config = dict(
    num_hidden_layers=16,
    hidden_size=384,
    vocab_size=8192,
    rope_theta=7130.0,
    rope_fraction=1.0,
    bias='all',
    parallel_block=False,
    init='uniform',
    init_std_qkv=0.0389,
    init_std_o=0.00842,
    init_std_up=0.0389,
    lr_mult_up=0.923,
    beta1=0.9,
    warmup_steps=200,
)
MLP neurons of a small language model. Each row is named by its layer, matrix (down: output weights) and neuron, and shows model dimensions 256-383. Each number is 500 + 25 x the weight over its row's rms, rounded and kept within 0 to 999. Numbers have three digits each.
A block is one neuron, or neurons of one layer that tend to fire together. After each block is what it responds to, as a language model described it from the Wikipedia text at the highest values.

L2.down389:485528496506515529500511513455516468487504505531522538460532522549494480527491481469468504489511479522524500503503497473462473476481531459504509490511504496479503474474436485493505463467487484511518473482512459517460498461517549507506501522463540555507465542489544515465561524512490518502480514505478543526528510469530516483516518521544490515522494511512521478519516498505502498508489
L2.down1632:434515507511494520487470492481477504455501516523522522499495496472519466516492448517489493530537469511565516521469519527474531519477511505513526497501491506505499520525477489479468477463482470497498483503506490498517545489542498418507472542509509512477506494506485488472502508503551514491495474448510502477514494470528443523540478502499507496554510502487510541528519511463478467498494
Pre-verb auxiliaries and adverbs

L5.down216:546519505503480471483530527504526502475488477543468500506533507515486501458474500509531501503515465506482531468538484556470501543528488494464497526508493464512443520476486527518483533488505483498484497499482522508506504513518501523473505504518529500515496524491483515559508533499570500549494510460475487487480492507506469520484484486524529526476524506509493451489509477472501551472474
L5.down2514:489495485494489473542529485485516515503511487513508477501542501544524514496499529529442505494479452482533530524501498513504455497542527462467529582475486511454526517479460516529555508490454453493501471473605509484490488508474496517510510504496490461501483492520511503525500510502558518518490511475519522549451452483491484544494534467498546499492512518471503504557440530516525516491509
L5.down2572:528518479458503496489514470486521525510501467499499505500501462515482504458442499482474512510485454482513516511529501522485472471495515441509493492522523502485469505481457530511520530472459499503498537469514514508490505490517539498467505508541515485519449538496516501523478503477527498513497476525503503504516495550477468528532498519546519496525509500512516510490461479482479544463446
L5.down2977:478506483495532530534468490495464498504543504511536469501516484486524456470533484525461519532513516507577501504460441519507469499520517498511540509483483528509481523492478524501548501443512465498466465480541505522496462506514455482492492494549491550474481470475502512493541515499459489540481488515489495555481473511474471538490483478494542467508481493478515507489488510523508513496515
Before names in lists

L5.down407:473457519506509493531526487494469533521476485492487501534518518449537510530490508545481489501486500480450492481520523477537481425472544487523525497508519500528468511528482466492524490459494508543480483529504476527497544523500499515497481512510501479510535511490521487473533445486527463493464482535519530522486516512469494528479469483484518499498525491457447503456444470471526520518452
L5.down2345:520493484497532506473556529490494502496542507487551482459505542507538449518499480471483526517536540494462486509464500498481471514478504515513539490481505494507562527481495539445511538497491497500508531515455463558568513475471506507488506521513478453481528548460554497513470549443514462511507481527512534522526529507462579496464540420512490507511487527501510488519501497519464513481479
L5.down2689:505534488513480501517496516504468524475475529538494497518490455520487550455565496544482511472472465469520511536514497513494487479492475497512517522499486482461505483503461509469554452486441460513417476502502506530509524476506503518494560505504511534454490524480462515517481484496488468493501516506457513463484545495489530559518476484557493506539522502446452488503518487499523518475491
L5.down3016:515483477456535517525521526485507517544485481517495525465527447530484507501465533522483541471499479518480521488544497475462471488523492512454526565522519520516467493490469454465503512525424493535477451490585461533509500498523514507500537493512487463519538492492498515478512488491564500471476496514521490503488516556523512470461453485467493489510483518459465531471460506511495481516524
Possessive markers

L11.down258:494486540459499491507530439504544525518477518494503512487493501519461497479524519487490491491506510476530548499531521500509532513507530506524476528465476537487480514495506505518522464513510516485481488510532528524500563546477505536461492526479549502510459484465518494508548469471533507447523483517531511508535458467487453498490509512503507497513483455474461522464475532501484501511517
L11.down701:487502500543492517507520529522531555514525476499498506534525502506485478529448465508501461453497502452505490528499492479523516483493481505519490472515489515481510485499492515481546529508526472599504527472447485550541508491468471506491485538484523538464535489485479491498476531525526479502476489511485496474472487493517476472508479481484486492493499531500500461486477517500547507486468
L11.down1231:494495519461518489462477500477515523504546483494480483478494506484535506495534575494506524526481458479494529509489519504496533530494546535509502490507511532517510535500481450510526466495470517502570526527545524473458502497501473493504493500504545471529496500493523500470505464513446496521472531554490498515527484494487480528524496532526429491516524497500454549517495460460472472534547
L11.down1316:502521478500535478537519479472505448480485463465491464459483502508487468459520481494528467486493538536481489472513490493480522488496494480482490487503520496558527489489479496503497506513534469500533516480524506486465545481521509524475463515492502481511542488499520458499508497517478498548497541489529490500493476511451478477465540547520495501501495469505516447499537520492468480470504
L11.down1445:466518485474491479533496504497502491459479513496499502496502490527492484532544459508507506480500512496489498478511459465533509492515495501482537500500502436462452527527468563491433484529504509527475500534512482494474497494557476484459528527445490490539516496482517484483510525507531512475521480528517521525518538489471531498493553499514468530440481492509456505525525535516479489504486
L11.down2555:531521486525497488540498486490527525541481510510478445502487481473520488535495465510549511493510467506542490483476467500523521452481526467498492450475512512496486508537448522503502480504473463473501531521532532519494493477442481518501479505506523514529474543516498501537560481534509468461477495504497491461535489493511487501507569536513474529498532489509525539543501490484486496523499
L11.down2799:493519481499516493489542447535476490492480478493503519523470544494512457469517531492520427491506470526528498514514468487494489536472534481491506535479526494488506478525551549537527476543522455465469465536475491544482521530438508493532538507513500499506550495487482518513543483512494533544474513457502489506518521507493490475498495500499447454512487503459485423490503522477456495455491
L11.down2839:543496555558512472543545497511509495510453457515474493477481481507498491536530500495468480512480495507496488478498488487525529481472477524483527477516481555522477498477509499484470491542499488481469480520536514518484448518502493525506501551512521487532507521467492478488532476486497491509497479506497513455490494515497483502493505513486531466548539481499475509481525484493537517467461
Before club or institution names

L11.down856:513487547545508509541475499502496494487533477490446518517493513514488477461488539498492479487432495489502476529468481502495534458519496495485537525505473487479475505446466492574494527524450482521509507501498510497479516468524479535485482514502515515528509447494466484466516516468511480502489510521503478465524499546516477535558521529506468487497471529505463484545476502510503518507499
L11.down1570:509545454468476528485476472521470496515475525489473510501501481513541492469511500515502523479525471511475506519556506524483448494532468505458546511486489473521520506481528507521490528497518454532471491482479499488507537524529510475521529557526509485494477569485482541516525472519520527505495508519494509488505485502531477561513479504525555517489498492531487482523453510517493526493448
L11.down1632:530468478513511537478517546505487492439468516495498466497484477520510462486481511493550459474516499489522484474492491519473489484499457502562462497471509460445523522512466482503473478483524502491499519486551504463503424500454504486505506435483534493499538514495555514493490440560485513513510512529480502493527473518550481468523501483424481513489504500523494505477516479485455480476494
L11.down1804:535529481529504525484511517496473497516510524505472482544464548489545500547515465519533494521511532495464473459462513507505528481511487503477504541492512519467530501521484506525495445526513507526507475526521483461504462540488549504529488475479532523522517458498501514469478487535514500517445469464534501509524541502499454521479518459475500523462483507454525511501500492494505500455504
L11.down2412:546516443497485503513503503543499483527462495496494490537487505483517459483463495455515551469545457503474533490570499505491492493519507453458546496497477510500494501448519530517499512469496492501475488489565465521502529531514548487496551531532531505485505561525479533490508478531510476530510516534498514465494506516539459558476484440493534489499497515514503503499426520501467523486448
L11.down2494:522532459500478502496488518506491491486513472477546523509524514493477520537524480484511475486487474495509469504500464485469502518515538517488481460472534492558472471449541527548488494514482494478479502459512514557480547475511505485484513523556466471454490508471482490516487484503523512484475508480476515502474481481457477524482518457465487500489492468510519494513417486495485508509490
L11.down2978:520523519528523554473490497505481506486466484543506497497492501503503562518516502510504533529505525472479480509513417498503533480449497503520501464518536518481464503529506469493490527501490530475466524487511493499475508530475484546509461520518524473507467513503447510512469485490466518558495531444531499457507509542505543481519535522511472554492478481492511520498499476501541504499490
L11.down3063:499496544473514492511517521463454524518499515487487455493504409521491502527460479538522503478515515473473529511486481510493523448527491498500532472461532480471498479532468495468511437477498489536507473510512522496535517451525483494499453494539538554497484498527509501457503507487477477477482492494509478428522546507523468482448500484559516458510503496531458524533486505498456499459527
Before a person's name

L2.down230:529487470506508526534494506503447476522464493520492482512500526476479468503544501520501570502545520481487480494447488530512519504516475516529524476491480523479530542466482493497498456461504472479516518540491552542509502513509521452467522523485468526499492563509503495487479487495530533483496477509533433457530500510578482531495512509475528459537500451454498500498515463488507531489496
L2.down2391:505471494464466522542497539521530468474463496493493480509450524531446504491531487528542559535523498464507459486470446493498517507549464477481520489481476512483518490497475499553528455457517503536513490544536504516484507508523478442451500528475470567476506516516495489480503460507443502486506465533463496471490517520528518526521479532490508474547490496495533503475478526461537511416506
Slot before counterpart entity

L11.down244:465533551463498486494464481482558539480468498470533527508481490492503487496482529468471504505506529478500478499489516512481473510487496488501496513468517521471526473491499476496561461484476504455529536551493537528464497482476480498527482517546484476498515475482480480490545440542495520476457486490506460493511489522494531483506527521518479478491520478507517503489458572543515489520479
L11.down811:449526509482509525450519536480474509499496468508479515569504534524539455507491499516477480499531485466488491527487482478488470523518466508517484445470496490489548533441490469516535530490476508497480477510451475465512499522564503557472476523493519468537489489465529506490458487460463522493513505487499498467453450505505532510523501515501509500513514475494507497523469510481450506492505
L11.down1766:534470545470512476461504496475479525499506507486483493520508486500501525491498539465451525533481513481506515504498534490512478512474501489509529490521505492481493525503491450503523504460515470484498502532479566572468509497482479504508470545539517536487491473458511448486524466488469477499453484519488478464503538504485518490493500492502456510540512482513480475529482474448490527540485
L11.down2013:535523550457526481518487509486512522502491510469465511485518470522459506510513488527461529496496540462517528511513490503489492520502476484495529467539497504487465498521538509487490486498491525513495481491583497507506505496509546506513499528533519527464475467512531522470543452520526515483498525496549540516476489473496513532502487517473465479494448514514463503504440492465515513481514
L11.down2102:522484522507518526507505509526484519511500509484506531473519480538490468490512528486503428504535518462539531479492486527521469479473546497474534482479544506505491512473516551506512502544493462510491522517531469511503488492489540531483474459506480457523494467497486527539572528456443508485462524512517502509459458478489472503496509480488462466517496510528514510504453545504541474462515
L11.down2158:517491521511490464509519472477493527510517448480491530473491504475483510470533508534510468490510465510497507545519490512510463508482496509513522527508488489534538475532479539493512482512519494467511465517534534452512503480484510458472501494509491512519491527514550482460494521502513510465504511533493488544462480496485518504528461486521486477511490519545520496497551508510468522521488
L11.down2427:515493501499491488480490521499467514504568517465481484542531531515482537454511526517517470527508498495534509496507517507541475514482489494495468438524514516488568482464490509501536524523504490514516460466561523516501489534512491493425466528497509441499466443497520486463531452500500490512516516499517506528508493478555494526507517507474476495482485486485501526464522498447499483501479
L11.down2690:475505514521544519498516505523514502528506480547501543500514491485507529471491539480490487534491517494524534515497532497500450490495500498481515533502492495509483524502497518458533479451481478475498479507482524539514533525488541507556526513496493488495537457502502524515482501529506501524507544506507530508498512530503501478520514486523485529470522467488518473450553491481495509473497
Heading markers, title connectors

L2.down1263:493511475549529507453496496531457519490504478497489497514533493495496501426515535525518514484520474436497454507512489484531470495579530484514485511492484437513529480520470504540524525494492523489470483478525498479495530500501504503512511518548520502496457467505540498491518469506503477523534461502493485462570477514495489541489430479498514489521482508493483516523475520467456484500463
L2.down1523:529516504491470510470469448528465482530517466505501484490493527474513504476526519510556513503544459446502555488466510494521545492472497482514578490532498465481501532514443492503514528488527512530441492471500441508493531461513519512542487495543496534492497539501479482504507499513501501487482471514473525469521490476522484523518502487527471514512513516465498513489527517495459457473494
Person role or title nouns

L5.down575:498487540512511514530482509530504480522510495498492489469481506507529498527453488503540514507506480484530501551536493498523510519486465491534532510472503490515511513495453508508500518495492526557472473490487512489472504473490483497491486516543489490481556524478514528506486466451524526462530477495514487463531551469498516512478509460511510456512522483513560516495482562482476481502503
L5.down795:480491501508511518560494485492496470506531526477480512525512503519482491464520484500500511500503454460514507511538475504510485533465481459493503473494493516477455439498489512498513488481464518511476468515479503467443530467495531499535520527541540477511509533510504546494495502488483501510514450535512483496503526493496467494488473499501476473496501532451532499519486470460500475516488
L5.down2450:490489539489486527522498503488478495525493483470501473543507531475499490477481437482534554469526484504476522536503451495497494501499496507489535472511546462486526522513450511536514478503491505510521462458529448512459528551500539482499519514529510488469553549513519513526498456469514480467429482469470504489504510499483479504488512444494494509500545496435512488510473557534476487491500
L5.down2827:501548550492463490503517462519474487504489488489516469521459494487508494489499483474537544495549457464473533556489478484512468552475525489494536510515535474481508495469465491524494513514505498508464493471554494529486509490535476454471483518557520493513521513445548528519479514463474476481499497479487471449518463467473536521494478467532485524549545509456543527532487537483499472496492
Person-role nouns

L2.down107:507461512539553449496489523512486509544450525526499488511513490468524492510500529500464524495492511480493464524525487484492468457480525509491535515513513557491487501535492474478522505476467489539487498532480502509532504505486505511517461492551458486512501474535531515498490542499494538488507462522489487459494498510503515533487468470470561457522508494468463513483497480471525519506474
L2.down1205:507481537508511476468479507489448528538453523481561507519491523496477509507548482492479495502508474472467477535470485450513462502454472496504497472500476534500488485539486498492522458431493504519479491528502471525527496530506463525506469496545497505463492536488566518442490517488489507476518477504529472458509498536533465518492500469482546466514497483447527508486522500504513522532434
Possessive determiners

L11.down54:471534533506494480477488498491524480485492503490500507507485547540457496540493550496503442525535498503469473509485450476525529482526495481477516462493499470470495528501527527486506515467502519502513492490539465481477504471534512519504503477482532490545482467526521523514451472499457490522514494513485501511512460511507444555508519513478498505525513475525524492504508519464480489516503
L11.down424:486505526553473489523484518501509538482527509508499516527478485536529480483473467512542447529486476498488505518517495507476514465499456510491524504502514492477504493516515563534562454518467518517480525469567534515486511482492508476491460470492533484495473490559472466505507488485531508470502520518528467520475503497502563482475504479513504563490454476488485486510503480511502499516552
L11.down448:494509422502510503503485491482516482476493504511509530475501547521472494518510475506477526516488476510496521489489463514481558484509501504526518509486530509519503525499506516523537520529496490521501501446512526475516526530483519454491488500486493511497466501477555534527502516531496483443549483475486495510488509476529453513475519471493476491508509505504514511544468515513482452480506
L11.down711:471564487511484536472488513525504497505513481518547505497527441507481507460453521506472507528517541549479463541474446483435503475480503526510544567509511537485512474484535486518516522469486490467492516493487479503496535495530487520528428531520537551487572498536493504490483473523507546497536498489473491516515483467505514515532499531486490523529481501454480493493494512473463484520497
L11.down734:492543512495525488505496500552492502511502466522493513532504502480493442522516506499484483541500488486507516483511531492472507520502527507469529449482479536533468490478468458507492501491475485482468492518583567513481476541486497484482526486499499515475525519528497511450523496534520508506480489523520476508480490523498511484503512500502490532483502510534551477500547507492485501522525
L11.down1783:465520500505478468523476478461471490497485462485498457487497476491518516491454468516464517500492538546519510525499473483475541522482515540477545542537512511558508499496471491506512471532492450467531524511554510448474484500551474522502490530521478496519520516506509463455490503487459546442490496493505492528499514512485503489475504514493477521491450529504475484521491510526487503531444
L11.down2686:497524458485503519494464491506491500462508521490503479468518505546519504471480470495508502467527518525532528497537489503502493475486540520535481533534501502512522506529469444557500468492502461477443482484486472452483507530504510478538492493495491478472498547469518504500480492532536493480476521518522471496468483484519461530502512528479522509502472508463455523533521508490512516508476
L11.down2788:486489502501516512469516502486541509510566475477475523535504484533520463503508487453473509522506517513509531527491490468483484501490478516500472485466476498534501522477460547514486482500455506508537527468521456473483479530510548498475472488498563491471527526499487479449466490464503453499512442541492483501486454512531552484479506517472507530504543516520531565483544514507541506515485
Before an upcoming adjective

L5.down288:495468471473506529505494499528521455436481469485538515510463527491465519500519505507490452522502505496520521487492523491496463471492520541491515535471520500480499470490523487468527532496497534474469481512472507532506515461466571532538521507481517479499514533553446503518516495504516512438514533461478503544542476480523489524482511484494516513532486504536522484476467475488469507567454
L5.down1236:496513443502522493483507498494532468471496508509524500518478542515496510497511441469506473502504525522498515535489512508520536479500502499542490551480538457507515461487524494476521531473471483520500495477484524498442506513506510529535529518512474497491492506519464475488507503469502547484511506486507516487487492525494498478462511463507487544508480485496435533538468484451505527494484
L5.down1858:503482486489524525497473490492505488536500489451500522486524524433471536510495472520511495492536486487481517491485516486522512469490502539455482463476493498439561476458506493470515483519503494491491490501512486501526522460532477483502500516541491472495478524529454488483498486458510518491462474504523515528475458498488504490496531516486511497461551465519538469493542499478492507514477
L5.down1903:509550494454499510505500464475491509477554512504488479470499512427468456488540507501457453512516489495477528510497496524520501538512524530488524562503475493506531457507514512488474526516481556482497492488488475508456450537484507508494490484498505467466463526471441510498511498518523534520487470470434505477470525500544455515493521503519512481500507488517507507483464447487542531452497
Comparative degree words

L2.down573:532517462454505514510521500479511545476505479460537533497540469567496456479481512471545498500441500482529460509484524500520479495506487481435520497538499455485480540494478512502477498527509465480501541529493488511539439518510516555499509512512477502515502464522506537489511476507498512500515526498475526525483519486516500514535497495496528536498510508486509488467509492490470468495444
L2.down981:516563487501507559516528506497442533495485493476488476509528457512502501496519515502511503528520511477522513509534504512531507472520484492504546512489543500456510526505471469505461524515495494486523478516508515484474482506493562484491465525505491519457483512549503522536509511495487523506479513519496531507487485523484512501483471480523509536513513526509533540477489502528477524553445
Closing heading equals sign

L11.down467:539522478491481509489503516481490513517514482494504492507504474525504537542501515532510505539491503502463506554533490508526497473479494483488510500498477491526524506516492518510496499443499485494501445498558484529473475445489491486492499449547520523486514499482472515478526491466479516457509480485468510547469558517482506511501538489472515531537494525505516519483475505499508428478535
L11.down505:489481514508501480478507491491509522481493502501513473485443485501523524478485534439522508499502528488504496494505526470542519499463503473525478533504493502452495477499499473504513500534520507460553471522631503550473521495505520563505507503477539474519463495500465525499518501469487504495509519508508533523471507496501500446499523509480508486490500483495469542496488514476498534483527
L11.down745:476528529521529518505505514477532486515467493493499491494513468493505483490489492514482482531510515516481519540485496491529455482522519510505490497526462503492538488505504484521474468475497546442506451550509506511503496491565490540486492477502512516515473513486508497513481425498490506517477487485462460492513476444520530551501498503523516521539498528529501495496514483531502519502499
L11.down1042:443509524504524452511553496519488492516485547504503490524508479507545526471499461543459545472540475511498499495510467469486480482493513502514527514507471522531531499492499504509491480526499488507495523507545482499498491537522541520524493480489477434508501497513500503466488522541480464489491472513476519478491496521496478463478512519458515512443507530494528477502528512518518451504521
L11.down1564:540495541513501482504524523515483483518463488502486507505497467518490482482470470491470534520514490478557493494470508495490512491476546514526518474501508531544515518508510475524508532500456523509485496529548492514456504495461539469469551558499493543478515477505505480499465448496451550462517521506457487482505514499558502509506503542467507481503491478451534539482554462431541523508498
L11.down2148:516507528522507515512511492546517463543499488525493444501483503493515474471500483507503514491513499474525517529505518550502498546472488516498486527523482494460501495530479506465450498489508528442517496505501463496453521443535475514483482523492483543517439474518489475499475464498491468488495508430523478486506533487487483500539505492488529485500464533491520522520476467526482442487502
L11.down2918:504539507534513515479513488510465512472507542530514519489532534480528482472499468527535564503484454523463489515509536549485488507482552491484504496521536512501463504475529478517505464489490484509472494480573524492483467496518510526508515515513558503512467534496494488506454506504504530515524471453465498515541565489554509533480557484501508588484507502502524506482460480496524525509516
L11.down2938:488510483502508477506499528472485501513505528518507490527459487518474464475471510520508496481505538527478485487488513486488519514536473553480523532506493493490529485508511525500492503480485502473519473500598501483492475472470528506486472494520518530527456529465504528508480474457502484515545447483502514477545439473522543491506488515477487479481530508489523471519536499527534496418512
Predicting an upcoming number

L5.down382:503516492504471477477524484464465493509521488513529503501507469501488483500500495487487490508510510499475457555481494494497568496513498471503505509481532519430505508461489490521515515486487502478488452532500519528502467540496495510514525534465534475538505503539494459532465504525478512479503474520494467521523485554495488548522486525520513557520508530498519498440485473516490486491447
L5.down564:496477516533488484476472492471477504465525490510471522492511497551489518464544486485542461508518510484523518497551504504490534511513543438474487477488506571521570483510487525502469481506488489536544479461509564475533480511487482470494508492474497469477526474509472517448534533485481508533481497524541538526501512503533495512506478537519508526501490506467502503447542507491551498573464
L5.down1979:481524511512565536489503454479509530522517462549503494482481471534504470524521508479497477511504497514490491471516528557459503538513508495490537536505529489489503506461466500511498477480504499466538539457565504528493486529505495479584491484501496488494513495504480508505498511484500492527478495554497512514496478525498489494498523523514532502544470517494511501466474486503495466526458
L5.down2875:499517520500519505498528445492514532474540523473500515481486418533480547519528465458503488506476553449491462476520491518482496482492548482495498525488549455517497505494455489463454517537552505511516506491497494509544460539502542549527538491508500502524474502478464507486483511511499537510489484509481499480472520525512504510495485484481499466494494522531442518501443478486457493510516
Closing heading equals signs

L11.down245:451457459455499491543498489521520433528498518534478476469489502507460499488476533518508479542507466488456510516479525538473530480477488494485477533520504469486506513505497451526516487543539465490445501529497505448458550505477532526507524518488480550481502528466501492514525502469501541490536504481515465514520511485502494508443491494466496514462456500478499487523530491537492499530522
L11.down602:493496526434516493525480464473489501477463473513484478481499499489489471475480475487508510510463506518505514512503499484461433506521507526480479474513484496529482462479514497516476462529531480488500491511587498490474489500502491464544510467508511506489537552459484534459485538533511520515549508540514503511482468498512451485506498472479478447526489500468534495497500471533536506523506
L11.down1314:516450530514553536483466493551478524532502465511503532545494507495547470552528493535523461531485525491480486433533496510489526474521474516527473502520484541501535492515510490538475517499476522506532501465526482465489499485502525529500508551514484488504510502485503497505495506494462469511469496475517452530480540486528486513505495507499521526499527491440522484526479454528499510511528
L11.down1665:498493518516511501530482522515500530472506451479505534487520495496541553514484526515496436491492496508521504517490471493499500528497534534570503478501460505480518499486477497538540493445488478440479491484509492516491509511511475542500476467534479495542481508547479517460472463514489519509530514466540492498501510475531487498501523484509500511477552510477511505456468520527518500471479
L11.down1746:479503488505502480505522510558454509451470530528454504460553491540484511530477453527477528528536510551506512528479521449487489518493518484471499529458530533462514476503490507494504488494538501526481498479613515478526481488517518505508481515478526484507534443512527505534474499500508519527490486526507507481467492477530509488480497524470487517497542473519464509509463535474503506501518
L11.down2902:492453512476484462502468480497446481433509518494500537511534498514492496511523495452535521501505531500453494520516519516519468519492536508473467481488471490468499521506503468520469490482514516532504500482552504537513502523512524487498539522542537490501500512486513503463525527475456522500471519466522498551550482543510501558484512468513506446483490481474505511479473490461522470520482
L11.down3010:514510481474492516520522488499497480522481543462524497545519499492485442497473515518491533495459482493520542515532512495461522521511517457490489498534492511485481430513466516495467488488562521465532470494524528488455431472500498516492504524456467528488538479479469498462489554467505505512480514531510516489522518499445511498502475477466534450502458519482489472518519516460513486523500
L11.down3059:488509482493494495487511487528486500480449501480490486474490479492510459537475482515511530471472488487482550482519513473505520507504494515479493528513543456471462501468520524523502477530504521496462521513678487508503503483510507544479490486507498501504489543495523528539514484522501487521506493443515482498511486484484525523539427500504445452478488520489510493505456491501493514524505
Function words before descriptions

L2.down149:514504495460550550487503489497544501529526450457513480494513509473479484472495510469483519512468524489461464519498477477513519493475500487512540560463487488530501479492519502499540488460515475513514469439533499531482548438478552524521481528491505490492442510455458491524477501525489493501462504534470475521451495522491487490528447513524505547523517499504520471483473520502470516510461
L2.down881:491486524466509508468509467498525477537498507506470502535504495516480464479560542514516502500497514490511471476523495508468518490504498546475507535532468504472459475505478503504547504495489525479457469494544510495501547522470494509509502533464535490488517433460521501483500519551474486473467474551478502437424476507486508542567521518476507507524473485529543516507489464492508529514502
Separator after a numeric cell